Part of a small language model's weights: RMSNorm before each block.
MLP neurons of a small language model. Each row is named by its layer, matrix (up: input weights; down: output weights) and neuron, and shows model dimensions 224-319. Each number is 128 + 32 x the weight over its row's rms, rounded and kept within 0 to 255. Numbers have three digits each.
After each neuron's rows, "fires on" lists the tokens most often at its 100 highest values on Wikipedia text that the model never trained on.

L2.up2023:119106166133117157053122144130115153160136141166158124114121096161082112120139134118147153101058106090080098086072132132161157147092142172159113109148112107102090107105069128152035165101090150085159145125147163190110137140149141135036102109186085110122044090188123204125138144101099074119
L2.down2023:121168119130092140101110125086111158184088127130181126149092102157100098211086123116113096100133053134095101161136132090164178095140139142142091121096099121171124128065154179163107136099104119122118138164072165131165088163111120108122109190131130095156146064093174136149197170060077149115
fires on: " the", " of", " his", " Grand", " Supreme"

L2.up53:135123123116101155074108116165135132082115113188115102137096094082078129091135185123078124182097131129104141141114093095158078141170125136159217202155114137106142146146168129094115099110096127144154156141080116121161130175030130149124123111121086159125070125151109149133109110153134095148
L2.down53:065158154093134118143120113154126095183089118118108185139093120162150137126120137146096141097148188180144160099132134144162091123134115091174173137134146138189185120115093119152098160110121096142137123131121126108135081138149121148132147123109146117150104155151119113135125176144076102131
fires on: "\":", " by", " (with", " |", " by:"

L2.up875:141139094105076138153203155140161146106138154122194173087079150114081166136077128125120113126139110152149119100139070127128183139145110111131114131122152146141121175171188091122130113112149148129158147142103131139122133131132114126179096097159077152151050107169121133168174147170134129144
L2.down875:056136139147070130145137119147124143140132046125139116114119110202048190138127084136157159085133161122081148158146151142162152085132168081078141132134088115152190105158093195093129120113095162026092128135143125125149136141135162128165213158144069126192129112182152124161108159151071130130
fires on: " which", "|", " with", "\n ", " led", " where"

L2.up1591:164104117147087132116166134150082112080160126138089101064107161152056113120166092160124141105116134163104075104116159144137109154102137095100125153153112174122133174196152129118069128127179101119142133126133131117101115121112160100106132107137141142161097126183159114098079123090117094161
L2.down1591:146143143121121125128162121153104128104183139155076112126107147180085128159100111119149139108145118135095127095135153113145110122127091094094107127112101149170077168180128120159130144179193083073163149121107102079087085124080143084125188121113099085168123119135167058102112158073090122158
fires on: " (M", "M", " \"M", "-M", "===M", "m"

L2.up1738:136128128086089146145102174123127096133174071128160098154087087112077128097105178099062117146109100181102099093123138075133167094152124148138141164160133167174157116105214130094138134115165191165149132112063147137141091151136144142116183156108066103106092106194157126147135165108158203132
L2.down1738:113143130118160178140104120132123128143182156084149114123145137103143094092157162117111136130114106110148042082125081138174177147055123136178081148074093096129181076126091159152155126112100168149103151156142055119126129136096161177074141148090100152130131101194107160118128158148090121190
fires on: " al", " up", " do", " del", " El"

L2.up121:115138107124110170127124103143117097123155141163129087094114131146102141096162133094126130110091098112158140180141053078145054191158165192177122123217185103124119110115169143108118149189060186126101092104181120138125133154149155117125077146118160185137090085182097137141141105109130098151
L2.down121:199124143131120144170170098200114082129094141119065120164070093124136184079094121134082153136149096094130133199128105137160149184091109132120123117109103111141157180049054138103124158109120089105066078093126182195147154111062162125152075130022158112198137094108084114102156142135132056099
fires on: " of", " The", " High", " top", "\n", " Top"

L2.up1885:172100116132152132134132138145133127070158121100121093145088166148176168061141155118086155170133111101140121049166112177144110203092115155125125148168150172099143088156190106139158150167150148183203152184139142140097115115155148179174152129160093139124087101119150117126140098138111077138
L2.down1885:160139152151154141144123142105051121135123114063068152140092130161183122110148137143149164161161119106194144087143171153104168147133106150107130147107126104153100140109135179095182140157144142151103131156121127147147124093157089098171180204133102096088125150081126119066108169133055086156
fires on: "/", "/B", " /", "/L"

L2.up143:092108157165158077120115137167182158116140138212094149137158121165133077099130109073139101123087124146057130167168113132168159147128132105142148164094114177103101192185134146133131109162108117073132165106098192070127141105128117080156177128170115105115146133093178160162105135110114170104
L2.down143:120110156174144135114182143135134063142142121156162127116168084092129141181143113154124096094130145072050138156109136082114119041079197143145103166171116183161138090112051122145065127110119102145214120132129098098129192164122140101148162156162142135204110148144152131089209054149108136075
fires on: " on", " for", " and", " Boy", " &", " or"

L2.up25:168144130138117139033161103139115125104122117124119168160162108126148121152107116078092099180110134128127090124154115126149174187102122120123109149144162106099094133104162149169129153074105142089185102194178152073115078094131160144126148162112171199152068110129149136115189129148128111172
L2.down25:084082116170148086146098196123141108114107067123134174138111067104119122149135138145131191072140174127111122116131118136126119104145109124103116072085127112126136148115087121163111142083157124116151059197129109182122094148131060106190109139027120102155157151134156142112150183180125108104
fires on: " into", "|---|---|---|---|---|---|", " The", ":", "The"

L2.up1804:120131173192139108106156163097118117091096147132121119152139105155144121113151108101125117153132126141059123159059204058163144128116101099104172150075147128104142179158120109068168123138169092140134148181129096115126174176110125074114092167120075113157101132142103127141085139167168069198
L2.down1804:140159185143122113164117167092098140176122112155116099080115138082120123128164108147090165174204160160113159129206138145134124132095152127115113141091200095056128158094151151152128098141119150125086132178168110142151149154082208138147107144095105158104157150142083166141150100110142154137
fires on: " and"

L2.up47:166136119045140099069118143154122170128160140135094140132076135134189109107133134111074133042122170138143148112076084092164123085151127135133166123165127143134121125146111079055090164180143125139167156068180141203140104116140154085106191138134154142110104114114096156213155117097075158090
L2.down47:097038151134112135121124103164082154125080125081113173125160154088130173134165120097118161141149149103129162156116110079110145193140118090157134186133137128099149194089134095041149127103115100136155169088220161128144122108169131162084132136098111140103124084089099065070104132126164109067
fires on: "ia", "ulus", "ea", "a", "us", ")"

L2.up1483:151106139117130144079160131147120099105117174107047131108079108120170167095101083164077101093117194121173078143098099146144122120113147119141145124161115109105075115121110097095152200150148113122188189096225141150192111107121227088128127127115111153118119116113085189188176146083073150114
L2.down1483:101140112102064148119150117120109174150114125137146139148171073138197124137082161043113156074109114123175199125124088081085121121094146112112127193057105146107130176127115166120163169113085137142063100170141174131137131140194116166109131168065110132162094138058132069114113135158159106092
fires on: "ia", "um", "ium", "us", "ea"

L2.up44:181135117096168086101156055170080143167139133119146127114138109096117158050120173163090104122109150168172112113133138141163120157113085115165155115173139089117139140109195135143170150151110169161176110153110177113089076092069122166156125124117126158118120171212101160087108104142168076106
L2.down44:149084147100110165128126164176145082064119120129090115124084105154129180156120136165134090037136162129087080114148126142144139090149112074116144155091137113183104147095115130124126188121151093132076162177164137182103113112124082105103128198136159141149170142101160097158096115109119180060
fires on: " |", ":"

L2.up2138:190125154138104153148151105220138078062109004181160153144141151099110166085194113129082103123070152061113114157105119096113132164133166124149149135195135152152121123176162175112098101158112086100127173175116170155102084127104177157148118137199118073072115080122156116148112134162117136147
L2.down2138:061077152125157165084094091133101142153080166116103155117155116140145143167127129085103136114064137143134125111142147136137091125127113112134102172055149137081170122139115108095119102106190086090161119066175079089103134162122113138166165156092137191178144167081079146158126136092137070136
fires on: "ar", "at", "an", "r", "awar", "en"

L2.up2126:159140131099135107067133147142155096151080079144114152155161085120123099146154105180142113058113157131196088153106100173174099096219135161117121120136105099140109148109095131150073142117076105084110144115148225134111092083082198184096168106163161155104093035149161073087109116185070190118
L2.down2126:123093165160109171184148096104161107078147106143075103153147201112162107087180110123134090143120135100103146119091155182151105128177171141128183154162097117154124107103183171131157186186178107100108109109108126083194147111094116045216183109147116141085183157110154152134134136143138056140
fires on: " |", " add", "-"

L2.up574:098119193173087139123153121159151162153130163100113159138123111130072140086193123121148151097093099125156127096138103149150163123134127086119140109157151098176117167156199087132151151135171106069113110136180158155077080103172161231134118114198075186166076077148143155095152122133151122117
L2.down574:075091183123081143137086045117152167160107111109034157157144132147106133122117132157151152165131136093176145033138102110128152117092128088066163138103124099166195140160169138154152114160116102055071058132181129184120043091115131132128095133133116088147085144112134167150122158159144128131
fires on: " but", "\n ", "\n   ", "|", " But"

L2.up2161:186122110090091126087110151149150076113165198132125157145156093119141144115130118123146156119126166119115128090110095121195077185118149139164179124176137178114154116178140145137098116091120145135187140170179158148116087073095174093130141128203113158133060081119114136135051127097156123145
L2.down2161:165143099130161139091130194115121134157097173147181161097076111110134105155132159164134162133177124113155108151101112169140118150142155081118143161124089129130186040157096228115122148143139156148171105156188105150163151064117187116145165155147148081123109181130118050063100159074159106092
fires on: " |", "|"

L2.up2051:102142126085153125123142113093177132124163148097108163065096075137141135174162124114123114101097155119155132162181127096152093070139166149164095110191146103125084110140103118084122114176066127097148104086196134158149132086138135122076182109090156160149136059117127164146121124168160117090
L2.down2051:077117147125146087148214108183067058120121148145167115146136121128126150110115106167085118180109116148140202120170120150150101183140097139093185187097180116145158183110102105116138106083150067088193117129127166174146120108096113144118153126091148128166128102125124070151125178121173145084
fires on: "ia", "ulus", "ium", "a", "ella", "ea"

L2.up1153:111109103072122134156112141079190144121136110174111159175096136084166127110119120099096101098086161182097123116142090091171086110085133188121143130133122146120153099172124192133115081126137146169140146073134205137162151096185153193119130083110146156151107112129146137176163179092197110128
L2.down1153:119139163121145149149147157121150171134068220142117130082073152144183130110140161142114160184148094099129182140106141122129058146130137074094119147153176147154150059096116136134165142081096079158128074113136175122118128110119098123123140130108143087072140110074126154111120190192118108155
fires on: "\n", " single", "=", " Great"

L2.up1858:117136112082124111090149073173170103088113115187102178080153122112055120082130120162144119077126159125143102122148116111149149128133099100124161127154121181124126143126111115137090138147135155087115143085137155135139143142123155166133127134169112166085139115127159123116062122130059116128
L2.down1858:132128121097088188112098115074207121178132081131122082111194162169159141130186137134144070134161105108121110136132090101158149121109112147159137166125146172110131149097136126137103139154074100113128184110123144216100093126140141138125055082116172109165114086106121072183051109104129122080
fires on: " and", " |"

L2.up1648:141130127131103184135225046169070094103139150139142117085128154099088166085131113112122127146123102126111100081159101135177132140114134101106132108160119144119099166176151163136165169159131091136168152122155115119118098201115198136120096101153104120137118137199090103144160093131144111106
L2.down1648:146090146144115088118134090147140163097162152147094169150096166123148096173108124110113118124148056088181095106187161145142119220124116105111083118122193072126057146122136147132093121141166090108134114154150130083052083158150172078119114080102123081146140127141098107127093121111152131173
fires on: "M", "N", "-M", " \"M", "C", "===M"

L2.up1465:110103175121115122101104137134100130150157160114165125089114170098184116149121095130085163063118071106182144138172124150132065110097094086094131176139136138109155116090117162120132124149094114134137114103141105129162189121144179126152134122131210108147115177157103129120158149146120117178
L2.down1465:144108162187137150096109163145081106095163128085119108099146080109131110093120143171123098161128108101128151135172161108122147102092088108108073162101163131170122130113144154101186120146108101169126116099179144121094158189132161090230151199081132121110207126127104175123158165135117083150
fires on: " un", "/", "un"

L2.up1479:152139069105130135084129043141165149129150108197171145140164101145099139119111119134124162081169109141122108094105107077136142108087183107139106133216133072090104151093094099104134117137163126148178124112160063141114170138169154141137094100151120157115084136145170149121139124179131152128
L2.down1479:164152127174100085152153140107119161161169145128096135136187156150135104082119138071083114184178111080113108123077160126168088142138108111145094124115149108159158150150157158076086134113153083144100066114106176135099184158066153119148122095121167054104142128143167160063184067075126090143
fires on: " of", " |"

L2.up874:079103126083143139109122096204114098111079101087125116105160153134133097143104144098106116152087094126129173102128106140170153159093109094143162181110160147126171123138097118124118158126062081121122149156141134083115115111154111161125130156157196162086109081149152127090118113044112124112
L2.down874:183140117083151178121111122082104154064182163137087140123144096116115165110130113150167050141101096099112111115123164129172148128117078139159138155078201118089088153101147117148134140138146108108097090119139115147137145119100120103149161144165095118092077142173087132184108066076189099085
fires on: "-", " to", " -", "-8", " and", "==="

L2.up1427:150114103145114116115130089100051112136118117119151108138114131111135121111141104112108135098086125120162129131134141093136083095099166081167089185150073151100134079151107149105165186090043146064205209167129081167153157161166215110092097143132099127144103118118141109171090109092079155117
L2.down1427:134148140114093116051141096191138114129109162138141152135156099113110156093155183152188116147114185156149163086105098128110159216140144124109120090191126170140100124103168160088129176139135150136091181097070139094168130168109136121079121136157072090131063155203116131155109162097109084095
fires on: " of", "ant", "an", "ent"

L2.up1349:166116133108096153153124084181095187105161135127177055105109188133141096138169129137125164131177157167127156146158099146154190158174108144135145171186115129168069183083120065113191172128134140154118101124116083138148155177123173152145139143174124146064130111129129149143113093155151125164
L2.down1349:122146130156149140103053128123125141156162113124085113145109128168119127174084150118176162139078107127132143146126141212168114125155169110134190174128121145116158140070126149122145116118095074078117193149102131121116097144106120127142125103132135095164109133159118107140079150041139133125
fires on: " and", " years", " term", " season", " and,"

L2.up1967:195098081145120074183197151075107121095143149190155102109108131168098093121143153132116122117115151104144109126125112148135127129145196129128139132200083101077117127116141142098086152092108130067193097190153096114104150152153108121080158113155139152089126129160137096129129096179107085165
L2.down1967:154135113152127139166129136141095161181158187141141102138142103172098063116078155179071087106190102158158129129080120141160085082161131120126087123152138098186088156075159190113172117147129146113148125094156185154083113128149116135173155069105103083197149116106117157131119140136142089141
fires on: "u", " next", " first", " introduced"

L2.up1692:176119140090131107086180149190161136136106164144153091165144152099090107115110119141069118149075124063055139085179144151138149155166101123173179127242125122160159160125217092143110199169129168154151105197127099120087127149118109104113154130182171087115097124154109118140120133156084125163
L2.down1692:112132144117117132167173141107124100144105142160101158145139066119125137163166093122133164143176085085127143093171134151156144125134143146104114122084127129124146184125132077157201099125142115105142146093177072166164167112053134080121120201087184132071177184153135132095131139086136135117
fires on: "\n", "b", " Art", "im", " Bar"

L2.up1290:161138128127127095123099138131114098109122155125120105061087087162181188141137119145123094135099070173039142109161075146156167186135155153122192141135131105086171106128101119126180125187090133141187074114158110131133153144107140128138103092168141173089161124136068152102117087141137132168
L2.down1290:175194164131127139140174109187124179155075180128104142068119111120158194083076057141226097174123144126130137120120099146191174157112116099094132070073129172252132122130095122100137115079123107092147156151103089193105109136095135125134212162089168115109106121148108134080034102116101131134
fires on: " round", " season", " place", " season,", " year"

L2.up215:172124180084101090088135123127123142084092131122105131166145163149096096116121164120128100146073124074128133144107110113149149139154100126148179044144108124169143111142119062073126133138117094116133115122085142122090080156137157144052172126146091136149081060086176085126113135101113150124
L2.down215:145160146112109137086095207111145100052108168126105078157177140099193099128193094117181100119155116141105178071142069127092150189065114121183129144077138146160180122123070100113133137118128154098078128099130097128120128121124137161104173105081131102166058023151155144120123136142075144192
fires on: " then", " continued", " further", " before", " and"

L2.up1725:125066153174129099205142129145125061128122120157140126082112107165135142125132138137163137171186130116055124126170088148126118139156178133114135086161140134167110131101183105100117090103120106182083089122157086142137148104103161090122092114095137158123127094158174113187167137185101155137
L2.down1725:102152161078123086167136142123134160192100076074108143079115145126143104156139133137159103108141136061138089139180181099103102163091159148160137138089146166102077181169138122097100106126148035125109105111121168161116143114139102089126087122174128092116103115132063122103139120110144123119
fires on: " is", "C", " name", " served", " Number", " 49"

L2.up212:131145198075095161117162141135096119155135146121140162076079110151121140120143092088066137111106089099111126129152183055150119149118111081159137130150119178136154120177143159154091087116178151119167126129169157109071084100134121133170138153149161141100121113148084158149043142152149105177
L2.down212:159117141142143163144135169131102180148068128164082129122086127137059133184131139128144091090118157124125178184120082098106103140133166153112073118138100127130155159138122132154125161165115145145116132067163129101084114162101107164135116096100150141155186125138113168141118111107116092103
fires on: "ar", "il", "r", "ad", " (Ar", " Ar"

L2.up907:149164096100142142125161165176082100148174116158074149071154107158030139113166119190100097104104120105167105115190154131130109061096118143162139115159128147144131100144075133134170124131157144124129161152166089152116014142140143132125133144133110134141096128114109140134093164112116100121
L2.down907:151113119132126147157103170159167129120072148180137123102106090131136174156135158091122099137172164120130154159077160146135099068117096076172122088119098158130146112163119120095154134131137142117129141112162115140061099176098095081106162086079094069126109122124139174112135089124163120153
fires on: "m", " m", "M", " M", "ist", " (M"

L2.up421:172118128120177154110148117106100072099074156188145141144182155119105122154159146121069165185085079091081087151126115159147134203196138088170148167128179138082159116126118132116075120145139102089161082135091124111135145140124111123109059082139148153094079148198153139096092122155138095176
L2.down421:142153107111071146155075136134103164169127110123099125132090114117136170134090136124108056088161129141092170077154164087145155020161149107089156117164190127145165181119103177174148132151146142121096120138161129159122121015158110131152166170125122118110185141085128111134094181158114145118
fires on: "\n"

L2.up1588:118063121148106094104118176139118137083120131097133143111140118107123101118191130089117158102134092096107080188086067155153131148186116101153128127141164111096160138130169145103090136089161101102131153114155171125100133148202207168074048161111124101125111086108122131147145105161151132117
L2.down1588:091167058107079155123077127086135148114138131139147130098129133146113166124178143119091112116131124103098178063156104117175174065150141107070128147141181083082111115179142141132166101130145091094113145111098188184143112106164114166144059160134088167096158150060132147165154092150156148112
fires on: " |", ":", "D."

L2.up637:157152136070134148188197141091159123149158141143126090132118164094089138115156070133123101115125096154084126103123171156158143158148134130117179152152108123130160128155115111135081090126138188154115126130169144153077075089205118156109175127132094123116074092135115123066126166167147151059
L2.down637:138145087120147131187129155138121136090157144120076113119132113139136154124088113104131123097162133155105155130144061121137108134165119064065081171157090103110122136171112151157149054139137136083167186141135130145086095144141165093082100149160094129079128098110146095119131161086178166132
fires on: " St", " st", "ost", "rost", "St", " Ad"

L2.up1219:152072185095132084128169100164116087095154092137107144108116137079137175065109124101101108095139078109106126056126132145163111140108086139122117184174183167145129153100147171119159145149091109205099170132195139151111124148106187119068171128173117108102114129140124144121121144109149122155
L2.down1219:098138139158131129174158134090092108103144110107070128148140104096125243140109116093135098119145132110071144115185149162168112159159149144131137135102153111133178122107174185143137122153122123129110153082124043103108092152095105154120163148103054065136125070137132127096138140098072101145
fires on: "b", " \"B", "B", "-b", "-B", "/B"

L2.up2089:113193168134150181121152165114187133079140029185141118162105123134142187124155135102131094121169154087095111129081092083163120118114204103120118111124205169156144142108202157146075135150129081186127116145145133190139150149140128103142131149104153095092081109156097134115159162179150097167
L2.down2089:107115072142172158156125201134117128123136117147086140089128145160110128113067124087150142152155097072130103156148138138137078114116112129140089041107109150120149137094127119159108134106152157178100125131134101123104125153154102166139072159122107154142145127137162087143174073126124106073
fires on: " a", " of", " is", " the", " for"

L2.up1081:127082162155119144108151132158151136125103143126114137148131125106110187152174180139084191153118145171127121157152101157173156184153126164142155193108095125118123079189155161120107177143138079119153171151119158159089131161109113175102108165220138164117058149118133135102184109098106108107
L2.down1081:128199139092138101082128092095084174219110109112132082197143139139122189098112123099108175143146141119129115124092134172138123152156130075110106101091170132090140103137173132148170165107172102138116202150091142186131123129165203151149073106125128146136118119096123126156096094116087065167
fires on: " |"

L2.up2286:145151134097127060131135108142065127174118135119131167102092186193119107064121138090127176169095149166101124108110092092137144119142134231167121166116142136123126099133141092149191119164102172104129150104156134144192075127198095157108141154106139099120176133183130137133119047085169099124
L2.down2286:082136133176171126131140046114140203132120116105156117146129159099172048153118116118112059112108103124109149170152154136158135099121134129139098142111111104192160059181115110172071095103099138083124147104176108088155210127069174153167127136128127134167153118105146066217082045113151130152
fires on: " St", " De", " N", " Z", " La"

L2.up1786:113176054104125180090154116162113156158118088142179069083189107161124090064143165182145140097150097093145084076094137098206115135134178099172109151140106108081129128120103101144081115144110057144131164132115148115188135187127178107087144118150082087140108063138189140095149119120162089111
L2.down1786:064154140162116136119135152140102089144146180139102135134154149157098076087120123108092112155103180114109046180168170119175132058143140084075045124015142155102144150115125119126129186075124100107127131115148125144098109192143077100124127151056115042174112137123114112101092080100135125119
fires on: " the", " United", " India", " of"

L2.up1584:157083179028136146055149135117164120095136110123140106116086150148166118113134150119104113115157119157142069092146163129151127099173203137166195180157183162160069177139140193077082158148121120136123111141175139138132093118160105164086130094193164175083072086172167067122133156137104089113
L2.down1584:160107136124144153101091124113077095092101149148105100108135116137153087155124124098186107137175138101112093129178111141081157114165154207151111181110137101101110196101088147133118126125197101120094154111168125136138127110161091156170106112153139107109114107085162136102121138098110070122
fires on: " X", " U", "X", "Q", " Q"

L2.up431:157130119112078153098106094158119145085092158140115141092111164119129139114145062132083223135110151171136132154122070167171079095121192147138132137159145121127149090128183152139139158143160154100142094142140134148120133135100124166113091163146150128145133149075130119117120103206112123117
L2.down431:085112119114056170116132124080155129135105105131150108149115145106116174088130136072108140119101125164075134110101076132146138104127151146178026143153132153102143096121147152134166169140178115054187095103117095193066149132116053170131111151120132109204148147125140127115158112163117111141
fires on: " de", " La", " Le", " le", " du"

L2.up1859:108155129120167140142142085139103162146105187125155129115153109134068132023169141135117163084095166127138107094055096078173121107119119110149163120165112116095150123144187143123147181200147151131161122127126142130182125145145154146128083120132168126084103148124138145083149085098115198070
L2.down1859:178166124129174157154069151091110131081143114158088112135100019099141089128141197097150118096137090079084122155086068071135125124154177122139138118114164026127135077139091127082178157156149133113105138146087099104157075183106118093138086108088134089108119135088077138081146142088116162132
fires on: ":", "s:", "ing:"

L2.up1665:095137050124099169125189143097139175090120130119150142123130114149071124144104126144162106066133125174114120120153203118144138118131122124129118102216088094105047139146089088133110107162104143155114162183182075157137164149158204120070149100145125125125070132093144142197117101162131158121
L2.down1665:168122145064102061162160182123190110218150138104121111133130166098138117160073149122131091145168128181073077130103081161046107145112158169085095138168213108084117129148143128137121173140136146162129113120139094154147122121155139119146120135128133068119117146103090146117150110106124117191
fires on: " of", " within", "\n"

L2.up849:125142141044110141051137138101151091137145117105121175162094061105069155134166167155121095081087156163174125110115109095219120172080148158156164122161129114130130133159182111150149155170135166076124151101184139185084102084154160172155086173156116163155115139126092182172118129128144112107
L2.down849:092129147120137188107110110122143123111076154139096117147138101122106178097172113189148109139168149141129063083144092095178170161125119127085158150114145044131119193144140121140081131163113083123134105128139125176097130040129100144206062089105172133123074115108123165158132134108161074067
fires on: "\n ", "ab", "-off", " |"

L2.up2032:142078179175122140119094115180103126147121119139154155123185082142151147140140075174097092063069126148112095149097136121190119148098097175173100105164145044165148122064082144131116140134061094139127135117128150111131149101186144129077126107122093137132118123151101169116142089169109115114
L2.down2032:148168110119125174135166158165125095065146083128146137131119137174126156100111188124089127165135182111125189115114110066159113082160101214112162093142123100137092152152130089079107141192143125111134106083100087162158133141109119117094198149107094132118131120099132075110162149122180119109
fires on: " |", " the"

L2.up386:125120163147113114160132121154167119098161133186190119119144102184127126144083137098144102141167106130132092172140124113135168177125157158137130100172135153104133145167130152117084132139129139100143113107111106115158112125144146120091077130120158099127123150099164067153112122106117135167
L2.down386:117135117113114179140089100140128152143148165062087096119108145092096138148098112144116142116112129133133124150105125032202140124107156148070169144136178152164118153147114135085102155141159088113149120133125112145114217119086161086134184179138102162161146157146126123141116158116059104126
fires on: " ", " against", " to", " Ref."

L2.up1644:144145152150126121121111130119164182111129095139172146135213128114154132110139084141092119119109137188133091125112131172153097090099155118096210126110115096158126105132084125131130102117081056093042106188132143101093150103156203190060156075130138169096102108158112116106133105172131128117
L2.down1644:172110091153095119126080121075132148120157110176118061138099094136157136126133162168156111139108144092081131083091030079115125161129154191189147152104116169160150122156123131148160134193133087130173129080107121129112148111102118097138124109170139118142153170142041094167150130145111094157
fires on: " |", " way"

L2.up117:139090122123137112107162123170151051101142141171154152148078144175105162099162144120135074145076157120176137108206106206147149186119127122159119141131127155094199109098206114129123166126137088075214174152158183136114111131169138205109131151167118175120152099134104077086151065097146120138
L2.down117:122141090172085135123101128094108128076109129151155131148053120116179109138109096103113139125115140104126132194124127120105102124130174130081094155102119111186157099098143105095162144134125115102145145097125129148086097159065155159098087120083060093093162195130128067122133133160162114097
fires on: " |", "\n", "|", " Meanwhile,"

L2.up1944:128098083113080114142139118132085098088156107131194125133088123075156082048209107126079114123082169130104121131152065105130172106137159171151159143164143119151174142086183140071172118170141158116187135149126092116101082075106140124147167152095096111116060124146198108106110138187103141125
L2.down1944:106069112138094160121124147124082107132139178151096087143061119094172144076072124073119120118145103116071128121131086075100170104147138132173047152130126137137169180104168182102215130094148115029146140144174108152095132144143175154100193170074081080156137154088134053136099188177139137136
fires on: " un", " Le", " le", " del", " du", " al"

L2.up339:107095141044138081055124129120117141156140111142150163150059108141074119020085120118153095158169135119107139115083146144170134100131130095156125163135168178161157174154164168152097128152124084175155166172087164166130154116153116157158095135154152132102085090080158117112063136148121126184
L2.down339:116176089146106161175139168131099163211106180056132183121138065120130154100117127142167171123102124119154059131149128132123140103187111109105073058106126078110137157166122110146179153128120112160162162126178124154047109098127161128129112137082162124113199127109116181156092164122091166123
fires on: " the", " and", "|"

L2.up1313:148075092151172135137105142144196134123187098141136136102106145135239125126133117102136140107096113167075119060129058133156139170159077201107118109176107209123112140123143091149152145168117183156136157124101136085190110107163116117097127146135101108102104139102195089121149113100105141180
L2.down1313:064132167097105139105122113144120137146147119131155148119148131162120138150098180141206102124135169123129199147136097100107071098166193128137147118146170131154148139110077140105103128168168148157130173110138117118086045162143162088115159154144126125149162111106109095099091166167099107146
fires on: " and", " or", "/", " (or"

L2.up285:166166132076171123081119194109086086157114161071127162117142087155102130157137138118071146105082118166163067162163129139181116091103097112178125082182151110141135107121102056111125145100146072064108152132140112132123119081184119156102149139108172199123127155080144148190090114105146095149
L2.down285:120115112152133108151110157113123043085177136142146093119166080160165101118162157175061144091131048118113098127129091094127110162148080153049190125112103158132163152100090124177171148108138111081210158115097133151157162117139104180173129157174110129156114137070120165138147161058092156089
fires on: "i", "ae", "ri", "\n"

L2.up1565:125110078087109126068131137099082141162143070123140115130105165159104149143164163116080080140115110152113080126116136097165149107120142101125125114130100225147107108175130121144158164134158063150154176170157128118101138201123180106093151111166110153131111119168143107106090155114134141141
L2.down1565:109153104099157132132209117175129097199152077138139173149050163147120108122111127095109163127126103116109073124135184154102147060067058092107098138106108193167131059129144153239145126140145138060145121181122124129067140070067199120140114101107084113204140104159128114082144132131068140128
fires on: " (M", "M", "-M", " \"M", "===M", "-"

L2.up826:195134103143088118073175093094171157163134097119100156122074098108109124095089146134134114099120103136124115080106134081184110103181111126165103142186140141128146150122182106146123079170108101143131137139128152154104121179212155142130115126112134168119126080135150168104101104083137093139
L2.down826:114111122102136165144166089130159133154136153140115141114134159079161155157126122110097141135110136106080156065182139163100126171075094055136085076146117148149108107073116131126133124154132141155072082132105143144116128131163099137126072112102164137133101123105148186099146121144123105090
fires on: " the", " as", ";"

L2.up2175:119139103105158139067097108151121143131135131134123125175143097102116126067128182165134163155066142080159124112108100154185073178131158130187183160174138121085135085101159131149125182187080091130119145131120160202101109124116164188112132135162135127132122135164098090113099109152162141191
L2.down2175:153111155162120174148150118188155125182151135156151092132105073172155074132146158104107062116124157145130158103147194058108134144132130083079142120114141171123165089139148064133110191091167137175190116100141111176164138143126077068131165098088144141111152201104189103128148134129093146162
fires on: " |", "-", " Act"